config.toml
positions = "rope"
rope_fraction = 1.0
attn_scale = 0.177
bias = "none"
tie_embeddings = false
parallel_block = false
init_std_qkv = 0.0265
init_std_up = 0.0265
lr_mult_down = 1.5
beta1 = 0.93
batch_tokens = 32768
seq_len = 512
doc_mask = true
steps = 6742
MLP neurons of a small language model. Each row is named by its layer, matrix (gate and up: input weights; down: output weights) and neuron, and shows model dimensions 128-255. Each number is 500 + 50 x the weight over its row's rms, rounded and kept within 0 to 999. Numbers have three digits each. A neuron's up and down rows have the sign that makes its largest values positive.
After each neuron's rows, "fires on" lists the tokens most often at its 100 highest values on Wikipedia text that the model never trained on. A number after a token or word is its count.

L7.gate673:536546548432519548431472432460451358503502593568573564493513587502399542475564555470541445505446504474517452487497488547527587498447531526511473503498526499530560590510500613547492385542482547563542488506453561480466510584467460472592448429576452462504505501542525461486490593551460534575567415525541588517546477546553602543531345418498498532468483487530410464558471530513542510528440
L7.up673:500550570535536558518532487493461442520489436500648421490448476435503511519493517540420449396516493570508402553514464494500473542512566542472498470604479448469543506504499519557554529475442465442442539479432573490485370480543545514470544448535420592445445407493479443507560393521553501552454549461490468534575500554534427504531462471497512520509547464489490460552520472501547469502439
L7.down673:529481497546450595472531533492562497450444408528554486527491516420480558527548490444543565498405535557542484445578450429534649563481499567469541555462500470486504501550561476437525538457501551474537438405507557592554565511507504639484497478568556543496533449562461560530506494467478406498434493401469509412440571517495460545529463431565569440573531467440517488578473521418456525522470
fires on: "," 66, ";" 13, " are" 9

L2.gate701:424491523494613527529589506427510528515467560454496496541506464526506587552458452488571515491473504550421519515564504536443518516491553576555523570447402470453529591576475520491583511469572615432477421503570482482548435554522568514501588481408413509515566447435458512452481482465497439509498477501477496498622479536628436489473411453643463431438488509503399584498590459432483492412523
L2.up701:464474466514485462466513544529504562454518550474451407536488385525551538505543572507545528449539474490434493495454448468432493469544447586525503540479542515480498506567454480614469453442495462480537405687443441482430436416486447423412430553504564476491524454456411448505440432549446475490471486653461438498577511544494475437471475597521517445418493460451437573528409549426522567476509
L2.down701:464620575507439570479604559480517473505551513428544536571539519520471550525499366483485451625540545464521475503555540503490604457352547466538532446508505580513535458521520525551342583448464603497576516455507550492428509480489525476436463449517408540513474492495558417476488460569479489571579456426475481533443531463504562532491482486505541616459510486470431539445423467497394407514565
fires on: " after" 14, " until" 14, " from" 8, " and" 8, " who" 5, "stein" 5

L5.gate350:475404535487496475482429516445467505522467541534520410561516514502518503572494594498483559425474468495534480476531518462579519525529479454513492481587464504482539507501562470461522471589502476474561499523470600503378496421402464524559528516447521511443462490533542470478514464570552487504517545471491498510448489519536615444497410564523565476547511495634502581455501505577533436532541
L5.up350:483446561439497571553408556495521513531515479461572599505488483548500468569420520477489511513456514562385526537522557448505537486509569501526527464438517575520509493522489498508454493503510508540559533557554401501442542510472469476553429395489552491471515581556473486566506455539531478556490516549518559531535394520478447524440544483533425492519429446517427466435564428451494515522514
L5.down350:479484555486500522502551351516550511513396518409540544535456457536601471449561489500455457494544534490512542450409486565526451558537487398478517588475464424473523439482449446534502548512478559482578651628548488416541470579461555554454464579485488472485422516473529548501533531493490455537484529553430566523520492540529501482512458418484581551520518531618469556478453504462397497432541
fires on: "L" 15, " Pl" 14, " Cl" 10, " Z" 6, "M" 5, " US" 4

L5.gate675:561575485477504511580459408568429476467620522420563529471493529409492486604544441536520571568519500678499530549566476527472434465482544462506518481474478538536406523472550545412559460498374489498479516467435429430466567563516446467474484498466504478539553572466465482508439552386562536513524451448474477434446516523477531537447493397451478510454411485586419513491528464520514504479507
L5.up675:421551522509457468518535477491434413518479524463459396460412499568442456493548450590515509491479509530571480538451481560486468438517529518542417566491506474433443476502466476419484519464577359518551484473387511502479527477500488454613382376433477454454461422491472539459537528609483465512533517601507547513533539464564541522525476463554581480514591351502517554500506491479503488560535
L5.down675:552455478434543525561517497542548495426571502533581491523505479500583639551490498501477521462598528492506438527507452534469445550551477449389636500492481422553529556443578406492571508377549532582526549485545516520560447418539560484521587533466441457435394501482489537517409500494397428472581529441506472503440410517461433497474549471482510474477392461445563484557441495529533547532565
fires on: " to" 19, "\n " 9, "'" 8, " under" 6, " Des" 5, "J" 4

L7.gate110:487527429497525493423597488603565522472544519421500545490552502539489495518481426555615416542587524449559439573470501506540538441497488566489494491450581502436453510459485439485505541527599498464568434553427441476478519413508463487565471585454433516516497526507571500453399444499482531463507555477467544440550548590583550527432519534494494510467488428472518470457436464472549523507452
L7.up110:557606568444458473398593458521506576463474567515443462548485478419456550449546517441557390515498485489480454546424477498464511519516461519554529415408479517442525507591484439500514475554590448500524500527518480489425493420515450450461464458536473444517436469479504474392556499508554459568507525377429520433381511483449620589477501488563528443484483419528514533545545476525434520467517
L7.down110:559498537558562456544473566545417485505569500482522477598611504503464577479542496633529508548499430509468485538527491482523447443570519439336479433522525512499441409716412571521471434517572464476520545460434552551515438561511548561475549491566501449525590578541549557544430514496458458515526471491458583509524419611649457503477483485490464535528549513523517472455541429491555451515504
fires on: " |" 57, "0" 9, "." 5

L7.gate165:372448579526460540490486515574477506511361514488499513459591422497461453508507584541477513540488548512472456482480399472466479502486420522507444527478394376426562524461519480400519589512447531531480480469480419482525478552513449431507492467561517420519436481456499491552529524531463531504604502581499501464585512462501532519442497531401500403463469499529478438358570463553460455549489
L7.up165:493611494599415566486524527573518453535440509498491567567498582543466476422491397503477529511465461537441540511472514528461428453491560490556420529452515479470483510509522518422538469407517658477480485457398399535500453560518478459383561492556579476572456543474546448443534514496527528481538574442462491411517493500467617403514557510463398534523494570418474520491445482524523539465599
L7.down165:546438554493539549494519552524431474556537555477556489447527457451468446402513511609386489435482562499486501428576436445514533559477562577571576498531584533448604453498515477514520443561480536458531593502568480400558513542522504534475486462552492464492494461465523419517522467462524522418500526534478491502580518560539431537559430531572583562458427591495413478509515499459407563547496
fires on: " a" 26, " the" 19, "\n\n" 5, " fa" 4, "," 4, "-" 4

L5.gate465:566485411583547422575566522471533491440536460527584440519519596508516493466412538569492489511556464472547509456470377381518429517470507496500576526441544539537515563630511606505395444491491472559522478512478493578481530555477493561555476493559569498536448464455515542480524456555508611495485513486561538419505483499431546498476451494523525532497473472493478469502483565555511556492503
L5.up465:577485502603465479537477413434497492438541526496522528557536471554508490526410512513453373547479464512570500545530526504488462473512487462557534497481464492564520567503441561504492529462499504616439562586494518553436465511496418495496472447519554513523454454480470425482473593453552556464548547481504522461527485482506520528497453406573467524520514485548446432509467579541465469569457
L5.down465:484479513453508560541542583499517531489484530473512495462382483511535559524456444384562496439488465474517481442449548484603496567446494479475485489501481478465424449431565489420470517491507495518554500523461441482473529534481490576568552466520558527515525549477605490580365469443519449435457477458418494510533437485577519494479545408477405490466534509450426460508596543505487610632594
fires on: "=" 25, "-" 17, "," 15, " National" 6, ";" 5

L2.gate276:460422542468602602444487499518423461495478467446530544598531443489475416545516413494505422367550563518490571562457438482582467478500481485541494595469481442491437499466445434489456583483516411436470476483464478485435443504417539407426403470551570534446463562480448434443482670489488564589419506490608572521529513471393470559458526524489455459493430547440471497551506507510477467439403
L2.up276:457500528550494587533484556522499482640410526437481596556525473517520480467569477588537400445557443448551514569481492501504469438525473483481450495485508461456457491523488395457582450477549419512543530458406480546472542459507591507494641434498491538554454454598568507466544480406521440446465480502553452584572465545494488467495496462465379560498464498496512494469550460604449387528506
L2.down276:469483515511542484381447415461515510479452515555575489544513462515448487495528454462385496502457529414479476518545467503420329610445457560628478500473418543452445431499470564515474527450517473548467426458586487519529541481540525498448414541491531506528502515470474457566532588526558398433409532519550481494526462432548476447564518468477400480568482442508564555505472572491509572477468
fires on: " (" 51, "(" 34, ")" 7

L5.gate546:465521462489487538495507484487427539514519513523462438508461510516548451557533537464534526553405572452443484505539462486559521532488492472541448504508499498556552539519571603500465466551494661446545455516554489551491510531632494490604404499372479466491517424538446516525481472512492427533447524611559488407604463474479505504525471389434497459434392436577467454531531546596618465536539
L5.up546:524518505399586460445557557501515487419502447457488508627476471470560502524535554454518458567452640462512458560526472526497481552496447547488632554465554426500574553548520521491476514439437440428449470504500555433541540504565499421496536460557434576502433523535575473482501603509474521573535509510481540381512500424458452562447464405576468452629498541513402525502477457502483517478442
L5.down546:509502553535476425542537500461442421462479450508523559416482489374453512387393516471575420515508473486519549472598548515495506474444568538470499547567453504529489425473494572484500415438487498544490447492425498604492500399498567477394482376554563524531516410464542510527422552459536423560582508547580483475526507548535472617462516523545475441587505469498485439509486579536501474432541
fires on: " before" 24, " during" 19, " until" 15, " after" 8, " since" 6, " to" 5

L5.gate372:455516578557550477486502507583501490372487462455501469540491619486482552493423485543541385501528524461598543474468430547494486493538513494396554485511494430438463426551514533465639536475642435510550477484488469509465556506601504520501429455433536431542527492483544546483458509432506462519523537516542439514518410537470534523520533616564506533500445468424489641440494544478480490541462
L5.up372:647632542514509371494538482448527436474544551556503541559464545426521442527553496493487467405563473463526467504508481547561550534545513503452470547424478545444478429478473467446617556559470482485506420513552505492532473461478579434468497501527536579556452508480517619425391506465519515458593575537417520461440498524532468552586498518426529522525485502540479534578534485430492516538478
L5.down372:485507464395426425548480470511543443519556526463537457492445412479453473560508498487529472500649459432595510488498487493558505506438454445421490496531601466474478431598436555479549494574461448573427493569584503479496429449512507456559507523493477444469574492505457520423519608510570434465480498419493413557545579455551536486439481553545479403484523589513429521510531441472455590513559
fires on: "|" 69, " and" 21, " |" 4

L7.gate175:445485593477518620516531445540547500625461494530489520588501548583426533526522539576529542453490483483368523663467522471504467541480526533495472486510561450476419480482511527541491560505390411513477535532627507508522587451544490531553480532499521529461367453501512463484485523527479470533572493533488517528546524480475474519485397424556577521569490517371509585377499453527631507537479
L7.up175:457545586549509528523583539643490509503516538540500397507539512468512543484458424452356560530513607499469481531460506343542486498581565519480516578513461532520403431559511469446572490474460591565428518549508423605545484535484548543486493521566484499541431581561531498556471472545507412472550465475426495484582369464528460557570431518582511550516535474562457562514463553418449608458504
L7.down175:507465477518412422443538466618495554453549490500471433451530486594468533572519504615505497592498557416554447493538467520544539486545518491516481478505583472492481503565508415477578430493456533439496462493524512521497476441444492557507527468540488483482526456416518443459517478480613452437499459452455582595477550463412469547410468567441592501433558593597455477539493425452488456513506
fires on: " " 43, " l" 8, " Sh" 7, " Ch" 6, "z" 4

L2.gate418:521545494539453512532480449537549507505592421521423427451509457533470621503432533398557454505495533511498470468526555517538555408459461482518529537599459524495518453473570523432457493507493432489535599541480507436539483470478499585451511532455392486486529447463539484516495505455457653571444513492554507543508462514534492547575540586472468550428433514469539570478486460535554467505497
L2.up418:496543425505470598485605474484489514497432502601432504446530449472529552494493547409402543468452449502624492462571454506529434413475495475486532530473566513616485452536541501559491500449557599552484530427567515535495557561439493470495391569538505530495441525487446457557502520553496520499486571451613407473443519460422565499471390444502497484539531418523497502487460557524431446481464
L2.down418:522488554512394630536491503450487524518553517451538495426502421394514550495435495510515450502520538566545581520453427477506463508506516486461531571505509511472518497447567573522458456458495529575569523576466571581440594535545493492548464456469498429498485495488447527469450583565546449534451646617568465534533577591528462477506525437473510484531456389455524439565466457446653467437482
fires on: "-" 37, " No" 19, " Ab" 12, " 1" 11, " Set" 5, " 0" 4

L7.gate674:526478570520500493435421423538483503444413487454516506473550385470484464387440503455537517523447560502490495554512587472494438444509490557462518505448526459460410519548474464479502443566492506537519485527429404456451455610473561439554542490474451506454422446482564434506450560441593551486554405480498496605566493513464400474485445475427538460528473470526490558468444501544480431489524
L7.up674:554558502381521534543443566509446462527452566520517583522489490586524460429496458435454486468456542539623474618507492477492515466564498478569502481555510451563415556435521424544526495522566547512399504550443523402464501474556549543472576546478564414515580490558526455523484483460529523458398447515472502555540530651422464463526480561470454534470489542504464471484439466554490465461456
L7.down674:456532518518453496474540521434434444585458395554497487446576552444537498510554470473491568529460566503528459484411554512510512562500450553475582589443509565529587468513480443390501526444496433485495523499459568553515590540485494461435606545554460449481444501551410452534499502523478563516522531542548564398461523471425513560402516485484519423434559487585455487458430523584413582544437
fires on: " (" 60, "-" 6, " are" 4

L2.gate241:495470484505457550479519459472547504497565472497489544559599498576425523509452472492451507514428547443452492512465549506529528450452530578620564497527519510462527563477368448550463433589483481499469528500529515594434491488448453502528459576599513477497481610498495520362509529481535543472450538541493564494401439546511529466463452490418482475519464492433473496595531490456449649551473
L2.up241:552443535557467579512460435517534545625510538502454569546467505570418472526505558502534550566492498454474465510544531446486531528512453489470473548425456534442522564547532461538499489483437501447478508525539489493483475608518579506530545446532432504519506521404542509429472430458531491536504495476491500478498510507445363450507565478537537604493582524437326420518549527471488467541432
L2.down241:463565506491494505502539408503521460482537416508490469539524485498433534550439460425501461501518439445507591486427505433469476561504483558557546413490440479484604504474410603561474436555476455544454428482519517439439505472456469532520517518525545518475508521434462528477475391410533536437493516488476509447552418481441516490485485498500455463481492496430423374393455560570479620615444
fires on: "=" 99

L5.gate462:560451458433556457455529486521498492488520492482499558451552446536561485448536438533484439538442567544481636485533536451510485488520619480478492491555549472501451515536538538580508543464534544503410635446510508418451495523570472366482400547484488556501489478564477522502471462557535417469558514574556572409551521464453565463497545525454606434598507562559395483560518591601549525530551
L5.up462:501494442470544523458555463581506551530539436486488447589516540496691517514390581502456559542574552436446578600489477487436519558452482518584407506503530463543436528509513545547473475500529484567551478530530461455386454522481503499583514520563605574442536412478527483462488511570545512486502515400475535480496500446480496529411481527509449443527360479503530537487488534546533461523524
L5.down462:473479477572494513589585435537551489470401495567509532502593438542535549476392515460485478479502516514466496430613535532426557425517387526484492538578577486433523501444497466420508436549470516519500445583495540526475486503596501515553545388524500447493519484479539445429559581536538464484449486611532521598496317521469547507469526462548514467557466477517493506469524501466508510481446
fires on: " to" 21, " of" 15, " since" 9, ":" 9, " the" 7, " until" 6

L7.gate531:514490479543490606501478569525549474404424534502504560512514505535480433656486500473488496506573535540394509497514511489529444491568456473564407535514453586586453466547462613448516520604524468510571495459517514465406434547507453450546534469389501522495548450482363551456495590519490486469477498455495533490519462505629455409540561446535572500451544521617471585464527486531492513517481
L7.up531:510510536609507480471517493499573607490547466526534510503475543576452450497512486505473478475512468578571408468484471549458456510515464490534486541564445392558514420561473549505488542539423449499555491457527432498484575501592455496558507538574486522529443585561540404506470524517495537445533531376459645509488473534549499534563560470463549423521449516549472481413444482489489595406509
L7.down531:546395494504520531549458522414513561549504399450404488425475490552502528462498575428494534587445497543410455377479444471567483484522523547534561501487533588537560434550517497492448490566489487556476582516498577519468477473516541453466576506469511456450525507494403519404502535522574500511388384529463520450452415475483476488389462556539523491548456595491407554541491510545509578563481
fires on: " at" 49, "," 12, " At" 8, "At" 8, " Stadium" 7, " of" 4

L2.gate301:478574509528472511511568489524478573476516432511520481641449580421526453549462448617518371555511443544521519449467502525385497526441561538447530553474452482449583427586493526465436512554578576488560586517528544486492436491506499464497585473447506517511564555440525578413463433470510484527540498456484504479585418490513534412504533497575505449445391513476598569488432483562478527608497
L2.up301:459510515559485513547492577561457406445594509565502486519516492468527568487468499527546499454542530536599620572509533485508554537496604458525488466421447505495656461590532476447509524554533442471497444506535455427387522500512484397513473555438512454543470591543524520453460518444518396452486413486522439482512474495573509387466550561561520480434542436526502561499486496511505540451401
L2.down301:528563516521552457457471577526478519601459474426481504508537459483511415461557465459502545476514453547544456491510532489432491517551541491459482387518421530422550579515546613475522500532491576512496638497537498495539451567474547572542479467421572521388573530530457447457430501440569409478409431456425490586537587464498531493478440489561473522532459538558486480477434485546531451491480
fires on: "|" 64, "-" 33

L7.gate182:515502513528545582498404502498412487576447514493448466512545527505420355493481538463608460428477549399573475632471478479459543497537512499525434549538468546500529439525505552352495487469525486539444505471462550520516544504450536501471609601449510490511447533545503476496415580497577537512519476518552565520575476417494468490478511540547576459490542472520508515594445490574543492615552
L7.up182:474397526491489556506518480467526535541607529559543474494486461550424576576462507430514477510456520524550463592489530575503581531517433499535363528561478517547572599497453556548493567457604525602591509414463505481506585503542498438592490418530502458504489514517519428474517475498428565551423584452517487508444475529420445530450467584483486471507468536535509456519417525493524516502490
L7.down182:415509375470510425541542536508450428447423417421549516480536547450531543504454380527504482539523502500451567589466449492540477465472503567526522536454497422506485474540519476644548507530510459467502500534452513538499541477460538523559556470443510507467581553563549529464423513397564521433520565551485549450447501548567556512364435491550522464382538499489459459460488461527527606552570
fires on: " \"" 24, "-" 22, " Lin" 9, " Black" 4

L5.gate619:488561474564481421471435416529457459571518436492628476551521549545515564431503420536485506469547511518496538546463514533404504490446481535424463500538433489423595489430495442472367416519567394468481455486522407569476447527516458535561468468563554476469542493483518582406457447480519511463581497497491627535508574536478506523498524434522563497439493494492470500424433443459427432550508
L5.up619:549471514485439438497547420520539520567527475481528577466465524454515473466505498473500462491463551459487481471595530492427506437521573477518474453454595458487472507532523468495454428432518425519435525612611525484350434554513506500392500445445609527518498589599485501512419550570526466538446456573524583422475516600510408545470544420488546529447464433567589416535442470470505446522471
L5.down619:481424522525476576462504448498607567502473447533571573408439554515535519589539477476408543487499488485452466571436471489450570577473487603586523526525517535476395424481531530446495591527540550563511625508455504560461470480549552548520525462412464528537558489554522437489506414481429502434498533400519424509503477541572445544404414508394394444494483583512442507564509465444499495568494
fires on: "," 84

L7.gate193:479517522388549483376487511465435486500496561498485434475441575508557501576502511505487542524500447431400514519532478493574508509431533444482531626538512436498427477608448526447520484484486544470527512400586559480460531572449496483498518531499375499470444466465400424534495594384532478474505448460445439501491539513500522576531417463493543433528503480550553501533595574446470445496439
L7.up193:514385519470534424530536470487498620420512437465455472481439537502616534527507488489415491487550528495445528622467492480533506517470423510474575510580513459494493450613426446545560522525533548498540493461554480474419460496583527546449536522543511498445487514487523507506477477479465409420533475510418532511477561502489501499542587465485408439489524476586453469498431508532473529412434
L7.down193:475541543501415553538493585414503462493461613470508512435487438496517562522362501534436456499457523565570472527417467493510417497575599563517406502547571453450499555576520509528518552456604569472460497439515510493446435492468486517443492565574466514547480541514520469376541514530482486482532426495465559515418440470562446494456422540469590472529557453484516542456376528545541491479506
fires on: "-" 49, " and" 11, " |" 10, " -" 6, " In" 5

L7.gate628:512552553470459492506465469462479521446519497407452467579479608451558525449455488528476495432553489514495537547502555515516519482489477455462570525457468477565455549539430565380499500476467532592492466517512543473455481429493383481471504357424488547522512468563457489555566536459554563608522566513421546570364502552537494536533506569479615515457508395530536442448495490476402565560466
L7.up628:520600503461499509454539519494508483457521446555485595614534595466556477546461471604494507375569509551588506427477530533467460540380488440539518469496550543482495472585538470475516474479617618572521418533307504539407579459546393476533425509463493570525527536419508556498430438502551530570489534504399542517453551517514484458534454473456432497448546372544443512412610479569426473562585
L7.down628:570487570526526451509437470560427566559600571538526471536410521517483494540431531493581566492532516459439560523494544488489435492502484546428445445506458461454520481605430481400485491573442499505451539599563495467539458496516568491601451470417517349435498489466528500471503464414414569495467470441515426468548512453559445527535508509438504497462498480495602511590476550460487503522521
fires on: " |" 48, " England" 5, "=" 5, "-" 4, ":" 4

L5.gate397:537566667464531511482506448577517424468486600445497499564497479428508514586487557470452487433522519495518471547443473507508455541592558479527505531495464509462460452525473501546492542575420480533528501492447537575577478419490453618572446449537476507384444646438455473517513439426573483499531483452497492435509421478442501540523524534422477473434527495442485482478417436579472493520516
L5.up397:487545523437469570561414491579510531562449512486450551493423515494605544561462475482463569535465507501453491556458479547620475512477579453559596539429451428515528533468472484556494525462462467432586513560498467533462527471494383542464471463501558548573511508476494444537409546525500510484508433521544542569599466477541509431516509572440496546532543475645558536488518482480526457608510
L5.down397:431545494416438477487413470508385467532505533500531421518434533522453546480428548496507441531491472555526504449497558383470462419460527489592492492525523508521570547478516491551512508496489486524486542399437449438504509482583463463556405580552539508539460580501439483488472497520566537544558526548517537404566399507506542525536466525520485592544473532531542535645506522470498471504528
fires on: " such" 32, " (" 22, " known" 8, " to" 7, " called" 4

L5.gate487:501547504495440528497508517505520580526503382470593568560480518574491541474547485465452555440476651533515549492479569569472549482409590456448479477511572468539481511494510512420519510533465394560508473462469458507513541543393532472494505537465533550475508556458445548464476461370568489533510462582435508423528548573578371466582465412526521513526407483473439436410536415437642524525524
L5.up487:478620456584479420478380528442507479547499406542548522476547519407469468491466456514447499527405499469531531565508473481439541604496522519516533437498520452470481412524533584368515508475486464483573544548573506544458454541522437600524589447469530495549579487564476592492443504532470531549504482475530564505507509475494527470437456369592454527595460550448521449578541503357490535507575
L5.down487:587579490549472546424504559469564561496516506498502560480475518541560476495511518595477556501572495486501507458537490520523548481379521527471571501514499508503542407463591595583614493573502522506488521506542522501446517591507487382468479508573484530471564475508459501470566511477511419560566451590443483574532381542514388411446495497502486517474520500501465513449485471471498578506446
fires on: "," 68, " sur" 4

L5.gate464:514515488535571556576479560550455484478406503559568542633459497487469478460489503491478519477497533464430491459489463531472534541491483553512468556509532529460482509599498527619367524449443535439505566429457574510507580530524404502513396541552502582586449549485449451494495507539517465496480577468470517495531391525622515441516556478481508464398490452503423566474570485500501536533517
L5.up464:500443510460554439563437491548501491455537505542509534468454493551581425461414559524394419556635462421527461414439491519497503466453459401503538546460588517524415453497567512491517555548490448490541535481494537483497487514486338455464561463508565528571587576483497580520389498516625558518505487466494595552507435452495482481513522548509586560421594444444477545547524556595459476443558
L5.down464:510471519514557395565486409472448542475496479559458530531521428544437514543447515527476445507462473513449508484533475498550467482443556521510539532434540512552468489568431540552526544495543478569510516523601451502552571614445559500581443512518464445548525471548456462498425497552507398565519439561454556538568463541516389565550595480452543545461469471547419487522536456559505548509436
fires on: "," 42, " including" 13, " at" 8, " as" 7, " include" 5

L7.gate275:544359508488562522505541551345530448488499543589469482539512448487535503410474399549430450532527513493517438501565526519596466520519487517420548564409483598498468456564537451452509500499566491449563515521545496579438460458435484489493398471380460512497542520403518545432402546505513442484480538432539498477601440524537580547602500601548489478470420461602496571507457515511493537522425
L7.up275:466489499462569449459490408575456525532519536457454457479540488558500511534402413504466464496467561471474479505508479558494513565487521425527524465491442471540499564574485408529430495499520565535532519430429453495423436526485427458409434459507523497600601560478485545505565474475547430474449519373392629493407428464458501589484552571545470473433540514498581515551537445516379581477549
L7.down275:457456512504535424486510500485443559485484589448476572584546478467452545560450465610559494414503514628442556496514498391472534491540397490505575464446517508497473459662552503493530425438459428425470524440541472509469507456478548522583530492585441445509521435480512595521635528541429448463510489477471541585453381490573505404511448554536590515471432494469456472412599515449486519493562
fires on: " |" 70, "|" 7, " in" 6, " and" 4

L5.gate86:525484571522520485452441376528551534529556529473438478473557475645521475558486542560439517463507446563504593450508390504494551387453516461448467529559468591532538470559510560587574441451406508512427585542485502659469521475471459533591473522454518461531493470459478484500486442617550530455501505567523484506416550431425503492566504485471494419550500564548529503503523430549542450521538
L5.up86:413536515506478493540495412462495475511519565542554506563536484477436512440483527415538579518535441485507525496410475524495542459520619584535544417410495533478471558476572524475507509390446550559471510543497544478452503451447538491441467463538419385440539465495507468531531578499593592510429359492503438473532564587451462355476453557559535447497612522533532496564546542525396544463412
L5.down86:406405470515644437503465376434533460524502579469402571595436500498543599477445534473489435427612506498544622479528507483503474567538536517472463473421482488529569502492435458635584461496481564521483469509506448502461522503486472460561527534477525513477537573487479431497474507492525420530490583547505533532407491467490461489434597441571396495474523604559489465531481516509539553557504
fires on: " |" 69, "  " 10, "=" 4

L2.gate266:450435491401443560361466512453485510457561481434367474516498571517529562499504527480462415558466588427575523493464454444453418415610495560518536495510449536590471503515505523566431436471418509499560498519442540487519550566389483390428483486486464485462446517507496528424564516492419377537522525600518565500472549496455483530432571607502528470508541408518497485412620562513477501454561
L2.up266:590459476487577579470471532523404426538469463409491462509511458436508456532397531483515466417459474503571513541503486468539524457560444449494589553467396431472462539448486485501538540575443470462513513469500477385434560361461485504539423532584505573475508485424456518447548468499500553514485516490549514495459518439494469400555424460531471520374491459570526577546421426515425536454476
L2.down266:576481517510509484575577523592564529509498545448521479498459532509478521444442454451470506511434445460544503489474517592574608434518521524445445574597514470559428504513529415503476552505489513399467450591554522440507437551436524469489617475549478560526585491409486532634526468576569517527542459500480587461428492477567528519494513488510451465425486503489488535506538491531546536502439
fires on: "–" 82, "-" 5

L5.gate66:439524553449477518528588577582501482414455535484525449469458450460391496579524507549426640431569565481558491516490481394500549494463495556520472480514449544546369526510442579506498451531536476524543585538497534601516501501499409541455362520527414431491511493468475552503466556479437426496452527550580641492586544532552463528505482413512566478483493455464510504439521504468475500530336
L5.up66:535565544535459531510529486560602455602432531446556407521486474420492481547496505566473557472467529492405528588465463455543439552494534450506473480474491525596378527436528499460499600596539499474565555478407518462512409388456507550562452441532474553583527540568431541482421529493489467489412469485500464537510452501501535479470512460469476449418430520553477444470467517481410513479477
L5.down66:528464501558389514578468464563562533440531355499516489461571487469482517406480483489426481504438552484528428543520499596422577449477522571496504588514513561482591510387502498559465515523417481551439501623517480477557508492455515532572465464527503563559476510497570442473504368568509438495520486561498534425527451495548514583499513522423358461545563604498429492542507535545447466486528
fires on: " (" 84, "–" 12

L2.gate475:439473500533489478477505532482492466476365462455541544494470409459469528546529469505522538528516532559579486567498488459504501490528406496526491527563574454513420431500397506462458500467478570465513453448471583534449508499486500558503487514562553483464462525498412397558569407538509467470477512546488632525407542471562510513560534528491451531542538573518545517454594476555511494475519
L2.up475:428382540465521454585460465466502457487387456488482537512479430411531579466504502443466591548463489411551470521537532607488550549577492473595573586627487552569466416497456450552448563516495511374462461513504543477474491519390489483558487515529517549499540534418431508509560438498453450469508598454515588482437575427489487428521432585540484528542589558431579499504464503436614517458569
L2.down475:417497552510461493443447519468546478503432484500505550524589447519338472507465497383613559530564514506547392526505492602484465466500419474505443506528418511489491538453547557508457556490573537428579460510520471504415546556492564525518484553413461481430538631489477421514553463587428413488507453521581537546540622471460582444505452634516520501478524590467539387512577428528513469571491
fires on: " br" 16, " ISBN" 12, " code" 8, " press" 6, " dep" 6, " file" 5

L7.gate496:402470466435483530453497519450491526523442453445433443558582478403449536405532486486500525518408493407533500525364482463535484527528502561549573503534535513541539523491473450484454502449531539587469521572518508601471445505354484529447537548429511391435532511512575529465488454529496573504455527433429543487566476542651475515533470587531453574438539437530525497435552465508400516421462
L7.up496:559506546430484504500421492511511472376512528455423526475416565468509577567415438553585501415492494478502501459446474434451555497477579472411487526506413464457499494457519478477493525523596474494511456556564586539578479431466476457477521511448493532481563483506516514465521538521469533498416538582459528521405512483501489487642511596475482508481602419560568538436485478499535427478464
L7.down496:462431563523482484426551509599487451562475539519518514494537520508490596482509479488464521542514488460530447427528528423439555480597498430515471464525467551502474555669485480547499453462418474398519519453497555503472456404530523421515484481527482574479496543455493440505571554445448570431537577469488567498532559489719496565522592511483520518536444524506461509482525553475512529448539
fires on: " |" 70, "." 24, "|" 4

L7.gate321:457553554491463439479424456532511453553532510507579501418489578511390493454544493434459588501405603425541546392545497524594567438498514496532614551563494402527457495560537500407507498491456396436504466565506508485459450423498533482412529500534432490527557510485527493504568492498547539514559478482391592588558584501613435466540512541484464459542539520491464517478470560499490515493388
L7.up321:587437495568493454538450525436510492514514546437446504612440460448514465581462407513464442530518537396537476518560459507467542523441552541451566551502500466451501470450566544505497507444473445364487512456538485465489541458435410589555549480620455549497560566464471496411450423526453479485502536519573511421522392458479549467577466469439626492521508408489448539555435493496512436571505
L7.down321:486526496410524470593621442489434499466497522525479472572449521571568503435507504562521491554424500507453585529471537552560517501462544538559514476540522422532516506538514396527538566566445532547444500501512460513490457520510581464532489451467510547533451481533505528494521588525494469476451485544552522481456551542615549524490586501607459567543482515523452499451504415619436527519577
fires on: "," 29, " in" 27, " and" 9, " to" 9, " of" 8

L2.gate51:518489468505551415578472574531475493522473511513448542443510476487539529498563516558492447478552598481483531486509545533466516458506462421399497533642431490484568542463610565552507553526514458458515476443448487578455547504522461570486573408507392566486514552502485453485462462527490487481534466482568453526572517420550489495518415366441540440492546551418545522559449491480448508534495
L2.up51:423588496455387526562567426409474438413456485497546463484519494504484539395508502428526640461554517580497418484460485487369479474474407535577476521419522420529498405537538453567455574501601498452574440589495400567536494490449502449475552586472541541497532436442521528507545478467494495530497536526515543452524570586462584451452382550498440493512466542564461533610500529494523476462507
L2.down51:486501523502510504454507414562553513546521541546477476558517516500508521601487521500432557516542492453496518560509437507513532494504475462375533482552565520501466509564487450547504550501439528539526431486619404555442412468517486466584563418511472514526370547449509577500561540441475531461557489469511489601506538563493505481468530479529539483421544465494569510534504577469462495558588
fires on: " but" 48, " who" 17, " also" 6, " and" 6